Part of a small language model's weights: 11 layers.
MLP neurons of a small language model. Each row is named by its layer, matrix (down: output weights) and neuron, and shows model dimensions 32-159. Each number is 128 + 24 x the weight over its row's rms, rounded and kept within 0 to 255. Numbers have three digits each.
Before each neuron's rows, "raises" lists the tokens whose logits its output raises most directly, leaving later layers aside.

raises: "ers", "er", "ine", "ev", "erm"
L3.down29:130129113122104109139115104127100120109129106119130127137165097111148107136123161148147092116159126182147141142119129119127067156123136149136120104138088089134158073102095164140124158127136110091140120110141150124114132120126088082144103096080105125105143113094107137068169136119175102139133110154095147145134179126082153119141154151165132130119180088151141104151169108154168099115122

raises: "e", "es", "ed", "esh", "ez"
L5.down200:101133183144173139170146117115099146140124089120122125146129091058159112096134073132167126090133162142175140071166150133094122149125144096098109097148128168122125153075113150177147146139108124120077051082133112168147114138065084133118084151124084096118109122114116142115106150138143118138090154127112128084092149179140149115092112111138124133128119165140155093146135108145124110102160

raises: "5", "4", "8", "3", "6"
L8.down493:093122152143102144115144079107122134138097170118153143097133093142104104119151144129124111172114188088115148102114135132149129167144177131102138169139149164096117140088109112130135120097153141117122139080083085091130117123173076113083170076134072131150116129118122127094120138169128165063165087141128096104105134156177118135136113129074138132175154108135108117123120120134168099152118

raises: "ster", "ns", "bi", "nt", "gu"
L3.down330:105153112180156123115137096082148132168119117085135139192122136155134113175094139131123131117132117140124130162102133123078157131136138125119117131166120076101121119084134132125113126101138098130157132154125202151139141144109132089092135142108115144104160139113114146122130110068096114088153126127126114136149131073190110119133126100108123122145155138135082139143112112144160137149121

raises: "ac", "an", "ș", "ani", "ana"
L8.down678:161131153155060099153100117118153109173110123129103104135092123136148112105077179146135129150098084162113114110108126158095140175166118126123124133138127143106136124144117059136128136125142130149107157151121134073111159162138113149102093150140136113137124096127148139100103146098090116105092115106146121126114101129108114112157105123150109128136152141166127097115136112112093154093138

raises: "=", " =", " times", "|", "}"
L8.down339:120137154109082126107118110153127133095131168141106117146130129149123107115100141145129119193142085117145128115128098120109104124142127123089137099116128098125143157124139138122157129111121148160133172133148135102128137173135146112080091147118141127114119115098147147106116124145125129137146128133083156131147139060112115131135117125122128087145118114109114127168098127153112140114134

raises: "let", "le", "ev", "e", "es"
L7.down889:122118134144154140157108131113147133129172134161121153154147104147140157101149090146121109117116146136149150142091098152090166132130137090101092125090094144105166107118102099155131162132095155156117110144129133137154112097083069123152134107122144115119142112083089139099137134140137105132133118113100125118123136145118126118151085160195130119101106091136091158182141083112168136089154

raises: "us", "um", "is", "ut", "uses"
L7.down117:143138154136139159072124075193129154083158108090117111124113197146134146149137163118136180159120147132131159123164110136119139131148126130119160172139150145166119103118139150155076147158130124098102119170162114078121134106129100122107115138145108122129120147133147121119109155121149131132121160146129094091153122090106126110153146102138141149104122094181108103113134095117098116123147

raises: "e", "mit", "ted", "eo", "ective"
L7.down471:132160126132130167131132123093152123106153141092172137158147114204112081168130104079124130157120185106176179136119081134091135137138072107138138135184124145156113123114108139136080122169129084122147133080152166138174115121118086129121136159122135128153121123133154080120088136121105120113167147108136130138124118139173137106122120122106133137156114103131166118143158125111101096086136

raises: "d", "ed", "ing", "able", "led"
L8.down845:119111138164150142135178108137102158119141141113152123129154092157122127122099140107132098118157124157149174091153101140162135128164160123142138091108125123099134136076130144133113149099122094182105106121091056137164105129091112160121115107099125100131142139123082170106101129125148143131101133168100132138095137153137095064146098128135113136141148111134107115153108094141138128138157

raises: "ulation", "ings", "ulated", "ities", "ious"
L8.down723:102115154135143131114174130114102144126106188131158118095151111102161158145153149110153115155129130116142157100174170119130154119126123135113159141151123143145142135122129158146124159100141176112164089132118131096140130082152117128122158115173112099126145148173126119099089158113136105138132139119070140091143111187115143118158128149126148149111073109127086123089158132116098145120121

raises: "n", "ed", "ely", "ook", "ugh"
L7.down847:128118118109096145118149140136100107156116081152144156110145155143123102090099113192110114121107137129133149104099152149133151101136159128113117146137144121131137103117143086113124131133146137122162170143135098147112118092088120150161074115135173123100105080110141123101100129125137163082110134136093111127137144111155129129103128074130082084064099054128181120128130093110144139137145

raises: "ital", "al", "ora", "als", "unc"
L3.down545:145112113123112141104098111150132084097109128126153109107126132153137077121094114144181157142181128130133135182134138113124163149165131126134122123118123148080131085099071104144153130133138123130118145091135083146137088116154114144135164158117158148138084107125162105163124130109137123128111131137150116181133105114113131153135097195152111134126086158149155081162087143122148089093132

raises: "ks", "m", "rd", "ke", "ting"
L7.down410:130144108174171146129127123113136133124119118134175166180150149126117143113111146138120128105117176147148166120091101215133125116143156110098109134122121084129132108122142120139140199124119131161167131117136134164130158111094103098192163099085133142124107120153108161100111129122152113120130103105138124148104127136132083145137095117142119155109119132120152163121155123100116129136158

raises: "erg", "dr", "ch", "duct", "di"
L3.down830:135100087147136093125142122109129154120134185150153101170092163096136116120106102121127167094154126122163151159121109137127112137147144148124139171094109130108139118089133137141141127134145158138150070135163117089120124125109091117149147100095116160132143081146146117122169135099134138137127104118169131105192116140142131110129113127103102149120132120167147138139104106148170090104151

raises: " Azerbaijan", "ç", " Turkish", "ă", "ić"
L8.down761:070118133138143153124142096081108126146166190135133128143094144115098093090108141128119137133080104123127136128164136123147103160088132168098117132125117132144109170125087088125126133154115150112144125114136127143166116139090115114188132101135134157110147139141073136142141189134120086092132078120149117116155108124138118112148112132106145101097130183138117137124126124071135151110139

raises: "ora", "sc", "era", "sson", "ced"
L7.down638:121128108164171127116098107109152164148055109151120097087179120131115137153138134185129170142141125107125124114121118118146147123117093105104131138127146117124108106107121137133129120162153115137137141131135131158126108149083140128154092070089150136124109142118120176143174158147146157123181157184151143056140113106124145103157135127124130132123154114126117125094130121116158133145131

raises: "ds", "stan", "d", "ner", "go"
L8.down522:128111126123162135155119116104122148133142087126133169163189155146178129109125125126172113136137107125106149147142145107111143101105154101120137145099113119127155096114126155149177143128127148091108109112136125120060153109073110137121108139173089103095141136107113141095117137136125145127175146121139147088095136159120086101109153109103156112115134101159148141120141120113158157114147

raises: "Professional", "Billboard", "view", "Music", "ector"
L8.down90:124125136140156134125124121089134115175120157126124139143085103174138121156113137136143133104114136121132168142142143104126085134152139091092132118131152104116125117154106134135118118113125102156133134081152135130137150126158110148087153108094133105131133155136126104134131124152137117153130123115095123164118101156127160112164115144109149124144077099109195160142152104145201113150124

raises: "led", "le", "les", "lem", "cle"
L7.down966:167146131116115098117168151122114133104145101071178082162125114145137151114156170138143162107110139137143123109122115142113139134144102125092096087098102138106118103106130117136123188121140128104126101147115142122121137131078164138146139114128145115147124129154125156089150117120110151130092130110160140151120155146130165125118086114162149083091116110129090144145143120102142111155123

raises: "ions", "ion", "ulu", "ates", "ulation"
L5.down304:135143102119132117133150114128122085142140152105139130104162135087111130109115116147172129123143161139112135164113143120116151130155095159107124151137140100099182098133132093123102113131133132103110137131141147150112072168142163157169132130139103102124086128140112133144118112134117127127154112102156120153131130133169165118145101137087140167109106158117175139106160160130109090112110

raises: "e", "es", "ement", "enc", "és"
L8.down190:117105146086160161071172154135174146096116143134148170188148125146143144160112125188128127107135131182116146120154128139120149149129103148130098202124101082133061138120102129096148138121174070143129118110112154129140127111108094140168071130137128111126109144114152149136148114129166142155159149132111118168118136120097134149104127147136084088112110097136194155111140116088137118133149

raises: "hip", "field", "bec", "tra", "dis"
L7.down175:130102165121127133126151066095149100135103180118103126105137115128135092112090146097118114117136138116125121085147126109126161090150118115123122104058096136111144146124123083123151174116137099119155085102158124145102151085172106107199096096134158134128137099102112140100154149116110122132120118122160143153114169104136065106122134116107133107127110143112123123129110081082147158163102

raises: "erm", "er", "erson", "ers", "ert"
L3.down138:122142149133111134163145113135139120108121154141187114140127083172075104133158105141140128095075120133123131121107110122106102142138121146124153112126099117135137152126136125113142146141107155122128182075105120140135143157116103153164109128128098128115153143134082141130134136147133165120164100132110130125140138118097100115174154138171146110100123144100123113113171109179141165090113

raises: "ises", "go", "ique", "ys", "is"
L8.down954:137141138093150128128141116144132129118157071119091162192110146117140166120189110133153169123154136093138146125126137163100123124053110085082149104150146117101134139141076128147141153112102097097100128145157122150104152133114134133138107138109131137154131135094131149116145160173154140137142120135137114154135165138115171106104137133173131122141115132136096114109126153067104118129126

raises: "ms", "m", "mi", "ming", "med"
L8.down865:118167162115120121123126156129091125095120089091132119151148135154142174095085129149126126123120101152135085117092112126095096171084170134163115130173180121148088100081119172152094098115151101142165142163148144106076107111154145116131100114176102157120135120095101144163107131119137146146179116078128128109083137126116136104123119097088146151143112116123150138167126118085121107103153

raises: "uch", "her", "ament", "here", "ife"
L8.down43:130154117155125127083123127181148170087169064097145124190133119143133117139081078116180120150126124121148161113128133158143164151110175140142135139132141099124142110107086093136160150136148124179117125127138140103099117128136114144119120168129129120165138102174097094115143161133104128136150135079113093157119146141172128140128120124122118130114117149104121126137116137097171113121094

raises: "tra", "t", "hip", "gi", " −"
L3.down333:121097133137141134121114126109137128126136138119072119137129117130132080122119164139131119097156133124126145129113106193128118127109105139123113121092117140093061132124106097134124165181126160101194132145145137147093118127137113128125105085134090123153155121138137100131084149141196121115130069067079147147176121135074125096113130127139113126117137139101118063126112126116137124125127

raises: "ation", "ally", "ated", "th", "ating"
L8.down718:120129120169084101160081129154165171135116135106156107193118127123177115127129119116133128094112141163119117111122105141124118135127136100136125128143150128147115116082186138166113123091158161163143135106107109085139090085111145168080139134120127159128103145122078134096083146071099128133151098137166128166125093128142112121115145140090126120107131131137193143123094132119121131139110

raises: "ulation", "ulated", "ional", "standing", "ulate"
L5.down150:163107150068143113143127156096099111124135151132156100133148122105124116153127131134128126140124162136138095114096137167096101137149128110100108131144125102150177137135114148186116127143098135136138123101137121105112131064102149142142132059160148147150205086141167137152126108132158116157145158155126096129115151173113147131128122093124141099135144145129172161096097120100125081098106

raises: "ancy", "nis", "sm", "ning", "ever"
L5.down611:141144136092139139144094133146129099149111097122130144144138148075114112133107088106122130121121093109103079133125158169130168135137140089133084126117138117143138156159122098148112108197143164124121134121138152118177155190110096104113132093122131087113096143075132151128124122140128107108093097083128120138114159123158136121095142165136123093104082129113170132128103104146117135112125

raises: "ko", "ka", "ki", "kov", "k"
L8.down368:108118122119163102142132123081124109105127096156143089199125145134134125101108147100095113128130137134114125132116143136157142141113138132138096177113123066133130137150116168126154162133146120100122156124164094130101125131129121145116178136094135119116125140141091143087137133076146141127128064129133113058120130178095142136133136129118115174089106181146143139128120102098112130125144

raises: "act", "ature", "ude", "action", "ution"
L7.down405:153124144138139107122161140159147143092109097124136100140174128118121141123126096161122153110105095149065130154104099178104142172102139136178122130139136122120112081132112077133140125095140155129121106093144136131097120103150144181075139120118130129117126092122129137155123141131108139120206111131120122160099123158172138118115122119127112135099071117125125109128111144100153149124087

raises: "ing", "es", "osing", "ional", "ings"
L8.down164:152130180119128128146140117086069128129105060197158117131112123071095149155148097156133143170148128143127149072103111101123149127160116128182105145139142136137142178131156140130133129143154116149103132117125076111109091139157109142150143118181126071094140143136113111103097082108101137138126079133135100103115137113117140116067140131116129097115111146156156124125171118124131109112098

raises: "s", "se", "ul", "sen", "sp"
L7.down63:151113112125083135114134103174090104151111117130144131166136133102118145158137144163078125117125156151113131120148152129114105140128121152097108124118087091111140152124095114162114126119151149130162114126122103141119149101120092110127135132112129156152148164100149142089147141134101177094123160165133110089085097126111150087170104126119128090134119163100116117107152120127085137087132

raises: "lem", "le", "ea", "let", "ella"
L3.down972:135120122105176115167118139122130159175123092100151078164155121123125134137162115124119117106150155174141129109116084152138126118128116109130130138124107122114132085103099150109105146155146094088129140128124137177140118131119120088098126085113078162122182125151166136088107137083125131132150111133077121092125160136086148090107104109132103149083144107123121115104163109153175099094115

raises: "den", "de", "fer", "din", "nder"
L7.down213:131157081109157106122105133114112099159138132133134149150134195140118123138123115143134118136140143128115116133117132129128162117134148169120150165115124061183087128095132168100141127120123124123140125148139105133116100122113117178080139125123096179124138130162117151146150168143147145136117149129157096102136098115080094133163147135134099131104144116131161173054127166105119123148122

raises: "ans", "ja", "ers", "ee", "ings"
L7.down407:156135118136123094120146114161129171152063120142158114117112120085099121126119158122181148117169116114112107090142137136121160149131115119114120178133096129131169105139118134169129119114142141153138128156132136119154128163150152135159113092120174075095139097093113143139078118151146133080153135142121125125089129109140092140118085150144101119100132139143101076128144128155118140132166

raises: "ra", "ran", "r", "ro", "ron"
L7.down237:123094116150133167158171168139131113161155142135096146166117106141112103136087093172122095143142154112138146091109114110141141135113149134147148131093109142127140116151147113115106114142083122154172105151122123158114109081150139114146088106128152199162163166144162141109161149140124097153103099126103130122134104131095145137112117162124135132145097162130118111112120112095113100117119

raises: "king", "kers", "ken", "ke", "ks"
L5.down779:159123123135139143083111128130124143091116124134142120115135132123136143151114109117149121167151176145141127133119089168160157164114137126115084188149137147098126124184128141118163183115135136137108183097171105116099154133145110137197112081139166098148088118112115177114100130127133150132126118117123130090116113147126123131128118142166142121091129136092124182077155109086125143097120

raises: "ually", "ual", "ology", "e", "es"
L7.down640:135127124131133122125144150083125097118165122108148171190125096107148130150138136106139156108126146173094141093126121164119158111124073128120162160132116133093093155126110124095102142088124138118147087129082104082155118122119136140121132125145140138130089145131108120095127126133134135098109155088142121125093169124106151127131128163133122118142143106153180093158105101082098095151126

raises: "ide", "cy", "ida", "ir", "iding"
L7.down850:141108122078092155168140119084093150154115115116134152179137137117173121116110110115125199141117158125104136129150097110142145129109131151120109089138095174121114153128164110099124160107132082137153096126142113170144168099086100127153084083135109140138176117094085105123152132121151140135138131119128133152158117131172131152116115141122143165110150130133083100121138102124160159115126

raises: "ing", "ed", "ering", "ers", "aching"
L3.down33:174131163129129085097161118111155121128116131099131135122146148168122123126129126147131112104155103113164126123060123151166179153103131114147140124155086129123121124138117133140107158123157107128135104125093096114125115105133137137145134100138132143138199168144115147111143114100128146108136178150114143146075106115127108125100075104145133144128103117112082108164142104117136125126140

raises: "ist", "ism", "ists", "istic", " film"
L3.down183:115114077093152109109138127151144133103119100119119129113100167147096121103119101122091133102098137130115163094116160138188121044116133144143098145121134142113105133088131117151101129128112102121109147145120143064133119119119132143151108078119165105125138100123184128190085140139142092114122147102095151123124174165127129102151101127146131157132114124121115177105163116104115096142084

raises: "te", "ti", "ture", "ted", "ten"
L7.down981:118139079140104124110062127111096116145156119145115095136116114152128084118124123145117132092134134137142101107137101135117162163162144128153112150131157141129140087118137123084103069153155110154150073149100147129171105093186170137139106099163100130125123129164106149101108128159161144123099132125167130101153088123113145126151147130123136107102086122133143128143116158097104144125111

raises: "w", "able", "ning", "we", "rity"
L7.down782:100120144125175133131134133110110182166108123132143138149111139148132141127130127107135140140097149144201157164139111134150157109167083139126161114117180101120082174117146111151146127138121178124112104125114136131153089156097119131114122116122151120144135101146164138104127091117129130125110089125111141116131072123134149149139150110183112108121124094125124127167111104144097130087163

raises: " couple", " following", "ner", "less", "ney"
L8.down128:136150154146130151204048102150117117155131130173146108160129124121102096100122156152123137130117146125102098105084160180103145121087115118150115114125128131114148130122077193136151135104110151119130116147124120116123133108140108120088130121112122145138118109134113151099149086108118106104112147128106138153110111143172133134145137131174127133140134086128115154166157160162144182147114

raises: "ve", "ves", "via", "ty", "s"
L5.down109:136132109149150146103135165096100125104138135114155139125168114147073134127138148132131105140114142122086073178119127148109130084138151103166130097147111117104126114112161157124101077141171126106129148155129088172095117104162137120168172105122133115160087114131116170135149113133101148115077099143112103120128129113095146100137122101131162106161113078085118106130177114102117135138136

raises: "ist", "ists", "ism", "ization", "izing"
L3.down406:132086142089134105117134136139138133112144123124141121124148115133117093126139151158128118084158138127083144094115142141106120133099118113078094158124077095099134186116146143134135089150130106084163131123142126083101125121136131137138133127101143125133118109115159117127109117120122117124155108108109144158149115138097093092101125133139160121075095115105127171162167116092115130105134

raises: "ion", "is", "y", "ione", "ys"
L8.down861:145071174168130157145119116121123139128148116145087141166131149162142149127111125153097107073124136125125136120147123137089136115134192114109126164152119083130133133166131134102111154142143095100101126145164091076135156142140119123092145108150100106103152145130125148112098103107171121142149137123122100068137111122107138135131165131117109153126150131177191126136133094128154134124158

raises: "ament", "us", "acle", "aries", "ive"
L8.down360:166183116175139149111130107132069127101174141112145157133144133118140128115129110086161112148128119153104145109140106134144172071141148127121158095140129124124118138118121160116115125147130141143130139109094126088115119143168128117123154114117175131118112124107111165142128110112151072106137150169096106115112124112112112106126115148107099120114165155129157112170154138150096058165123

raises: "rica", "nal", "ll", "nt", "ns"
L3.down893:106128128159164153150092102105141153151165148095126127247101118130079113174169125155160114125150138151116192129119102142089129103125098112124149132110156098095130107139110119102125146158137115104093132158129119141115128133109132119118105113122103132161138120113114124113124086172112126140115137133080175116086136122160122159110113135166134125151157112130134117104131138114153097155106

raises: "ed", "cio", "ers", "rity", "ional"
L8.down929:123119121150102108163124129144125131151136095168123103215145094146125092139151085156160080113159145144133121086114102143128130085096152164114098115119103138129133113120120143142145097119128118134100128104111094140146171098117114144092150109089139150140157148109153137119118141154115102159123124187055133108145101165156157141154127112111129103129114165143135181146128124127138150113092

raises: "es", "ual", "ula", "ua", "ues"
L3.down385:159177142134158137142176129123163170191138131115139089187139144048133168197126124127113114115129123153149122129127116138117182120110117108153126148102151136125098106105085127121091171134148127104127131144113147156068121116131112114140139127103115161170117140112175170121115131126142141108118133124123121167120192129117137137115110129165127144128125092140161123130110130086158082179152

raises: "al", "als", "ers", "er", "ality"
L8.down555:122101152151116191104157108167089128143138097137135163186086106114170095117155116112128146095134098119133116099121121143137107148115089098113141128108155127122143089097075103154174132140124125116148170109103144090127124127095135176070103130088142146111113115146126141098158145158089098122159139134094146163074131097147115073117105144131112103163134089162135105094091081141106126148130

raises: "ion", "ions", "rom", "ils", "yl"
L5.down692:120133084128166102155099134151155137146134129144127101128093140136159138120108092113160151125091119131155136096149095104086134138115109149096138122142114082095141130134151156117112109123156097130167148115126130111131110118134164126150117092130123150093143097135108118174121089128126138157078143181135161113169177125210095066123118153129105165114093112132186137132149138126145119129118

raises: "ulated", "ulate", "Species", "ression", "ulation"
L5.down504:162138128121211132148105119125112161075146119137146141124132084118160146136146133092097159140175098129130149157101210160068130162123122105121113126123107092111124117108092152082140106113145141100168123081129109114149107160124142129089158097160172126091159135132147085123135122145150151121142113153109115119131130147138156110152133106120151112126104164109154140126080127163115090162115

raises: "on", "ong", "ook", "oul", "ez"
L3.down653:141157154087119160172174110120157134108147088160142129164171141152146125117136122162168118093117204110166131114128107122115129091122085130161107146136118088137118104148110127081127131152131121158149137136096168128119109105123126128103137097140159129118157158125153109146129126157132156127114145143131095103124144067093180111107107135131116120151146083145167110104082135115118128093156

raises: "ions", "es", "ages", "ional", "ees"
L7.down848:121123089105150155139093151133112118179138138133172093164138153087127151159146144126144161100152116121128125099093117140134116112144126146149112118153104073129141150104083164124136128107123116125126105118133127141111140177147101121067169116090123093125103139124145129151108110148105128123105123151130118132120134151087132140109150112155109126143131146131146105124164137180135131105121

raises: "h", "ton", "ered", "ering", "ted"
L7.down429:092114112150125140182131111142112108105143132089130137115162079168083177158099118141130125182128136137139106115095064131124082139115105120122156116152182146138128141123137157104122096101108150131129158088143151125116157142127124138143132161104144154101156144113121152166162142148136167089135139115159093092138139135165120114160094166130095101091141135135173141150145163114103173119145

raises: "led", "le", "ling", "ined", "in"
L3.down582:144092128149164128156112111143117117117142123128171093115135089124129142130146133122141127144135138174175136150104060123083104166096132117114128120108147137127135066161111141162144166150157125160133144136136120116129125081134142134115122080118137129121142120119103130149108137113147127132111148147074139151108110153159112115149081085128135093136136134119123131145151119135135058137145

raises: "s", "m", "la", "ves", "ve"
L7.down772:129149119164142114120139126180091111117125120142147125182137135125100137105133154161163096136141158127114116142127145153107115154135172081105143105123086126091149118112108117144120097125144130136113176122140152120125086118053168091143121121154134115082103087113120188134136095138139116113077100140159109114066145122152126119105126106126098135104130142110081106144130097104167155115116

raises: "ad", "ath", "ather", "aching", "adi"
L3.down224:109105167135176179092135132127156115143146135135131145226180156106107103122150148154101079154088122118112088148100113157127152114129124178173130105140116141114122126127144123157149158148119104149140129127138159125125102119099147075109124112146163159103137081148117134103146112115083161090100124139155109121112127168152155114088138101134159132077129114110122122159120081125137170141118

raises: "ld", "rd", "lt", "ild", "ll"
L3.down776:115143108124116111139127130160146165155179154130127134153137121106080159098171095142125129135112072116119144084147122117166095153137110105143155070096116136127130156138108115098142135092146116133130132141068148158127136099133145096093127158155104150103102133139095106103147122152155112127083108105137150132100145116142097153112160162159113154148110156098128098093067124153119121130175

raises: "cing", "cl", "face", "rec", "ced"
L8.down23:141127126142130108108104084135131132124143121166113054156143126153155134135111140148145118115140144144149103124105119139111180141128168155140117137161123135093146124119100140162153099140099126125118155137082113144100142121087155171141184102140140109116129133128157182121176102125157154107162050126153137137137117140126147141143160109119145137070118099147101138116134088131119119122064

raises: "ss", "ß", "ys", "lt", "y"
L5.down581:114118163133181131130123133124151100144149179103078133163114141209126148154108114117065139106084096108132154125124124140132164122140121103135130187115129127124124134150127203104134169156144121112097102136108123126094164169121107142116126119166153147138119128079150165087130119112121138113134149153116154091152112135139132095114111127116107120091122122110105146118147083123131139155102

raises: ".", ";", " when", " if", " since"
L8.down83:138155117114082139105143135098166089143122119106143113158126123144129110117138109084085143126125124136132131101098100153151142180094073110095087089116134144142094113105125140119162140120140133107110128137143136142127135126212104162110140128102122177115118109146098100101142159086097109143104113127128115148160139111136136118137135112176151115164124094132111138187121172198123130094136

raises: "al", "ally", "ity", "als", "alis"
L8.down475:135132129136089114101113118124113087123117138121125115156133141119165108104144110136141169136124132165111129165110131147105123128110124120103124158136111174074147162110108126082139147100155129137113132063162108182139130133155105165119162117134128115130062141099156127101099131088103142110110130126119113104115114136117120104094101121104121125137138146090144133137118110107144131105104

raises: "ination", "N", "ain", " Cong", "ile"
L8.down187:132112160118126123174131082166153114133131133107135127125151146149129107142100164141128150097114152092143128151118148159132140153099177154129122128091146157100161146140124086164152166177141132158113138120141113133172143144111126073088095116065108117113176114116133107107134145114150114119153087109155095139110092098134150087143170106139130123128154086112131121133132099089172110118103

raises: "burg", "ify", "ator", "ators", "um"
L7.down665:139098121148139144143147104128137103081104093116141127102161196127122128153124128135131111191094145156129143154120132142109142134099099145112171131140130132100135094158130193127153107093176105126071110105113137115099158093109120138115111152132130133108166099093111101152100143103109126128166108143156073129158138133114150080113126133155145110116125141125150126117131109101152112113095

raises: "s", "ates", "ures", "ves", "bre"
L8.down364:120120124138139119107132116173090123116098125130118135139143122116104130099093129146179128139127105124131145135100151151135177119164119134157095146148116104088112120126108147131157167137153123132130159105113113143166123138098125105115163128103143116122128140135113143129131136135115117106132170146145107112122118112185116124132141074141103087124136148112174137127129109107154130145123

raises: "ude", "es", "act", "ated", "od"
L5.down677:131108133176143162118147115114114112075140077116136102151145156118133151096110152120167108056148137144135146113113105141092126132119129119141134164100101114081118100092128141151174171105087129163156076120141109108123093143114113152119121146135135107126094112149125145125115123144144142139132122171128141108128131172123108157095114109158102079089127115178088148116121150114111144150115

raises: "eed", "ire", "uc", "iv", "uction"
L5.down1002:122091134105176093129140166156147144145138160154128110109157135154131143100164150108116155133127115134128124154120132133124169115109105135149116155123105095098140067157113142108105115150117122158095125128132139065165154136095123138119154105153149126116094099151158103124076170117127130144147158151069094129170143143103145109095141135208148142139113134139154163155144145110133141107117

raises: "is", "ough", "ree", "ose", " not"
L7.down289:156161093142108144125117137169125132109112114143116150160175121105109151152135165116133089142116097132151099146126108111100148138126140116073128110156161115118153079144117152116178126119158174081110126169124134107110132135073117145124157146120117122114137139106095128117136109169120149128115143172145124107140136091137110144100118124126145097142154119133096082113113140111129085124111

raises: "art", "at", "ified", "ological", "ating"
L7.down528:141132140129096128176118122143124110132118120131124168148127115127128158094149166118139114102086178154139114125080104135136162096123122105100155141142128146117139104122147097059174181113107119165119132085072091092136134105135113139120099152128122136118087111134126111134126125115157091129145124127133139132062111069153095131089140129099097084112138101127152162107133125083161116160113

raises: "os", "s", "ts", "ros", "izer"
L8.down210:108085130141135130137151134139142107109086129165101117219157140158153117101145124121188112138136125148121154166123139086119106102152162108099135175140117103071166153157170144110131149088140119137075119112098140100128141097099110084128157123134120107136115139110136182147122103149124130103124162135118135113086126142146141171144088130157139110119154106100141120112147156085103156140100

raises: "ital", "us", "ix", "udi", "iding"
L3.down356:176145161112110117118139125122113169119111119092108113157108151130127160128117165124165158091151127127107132103148146134132103143119148156103129126158119143131117114097114104121088128131152146100109128179142148121146153096172104136108101145120124159124102114144151114111065146112161156102163118147117125117128120132110080116117159141107137157151097056124112117133125150103111117170106

raises: "d", "ds", "ces", "s", "da"
L7.down691:077142137080169130138123110092160114149128103122149154164110121127098147111092099117157131128149159136131130102127165155094126091152193114091126130082154092095140123123078131131159078105139121131150161104158096185101145112147108124116137125165088091118121118084107133135153128132159166135129163166182160128106152162157104104123136103169137136117102116148099122162142090159164108102110

raises: "s", "ship", "t", "sen", "ed"
L8.down894:124105086134165159103129129103112132089110129081126126173172144115099131131105145167150118088180126156115166152104167126123126127141152125141125137144111116086105161111163132158146081140176108123144135129099134121091142137086097155075128143097110109117137170116104135114082132157121151111165082147150106151096107146147138109138121129147132077119115096127143092130121110106127111078112

raises: "ition", "imate", "nt", "ure", "umin"
L7.down895:093123119138178163137131151157137124108105138128144119194101110126137128127125141123153118172120147127129131115113135096113138106108063144183124145148091088089118149121129139152130112174125112120156132058133100127143105121074121111153138176103112169120102116133160127127093081152110130152169137085093147148155107127137081117096157138116101145143142084070127122128141104114121101118168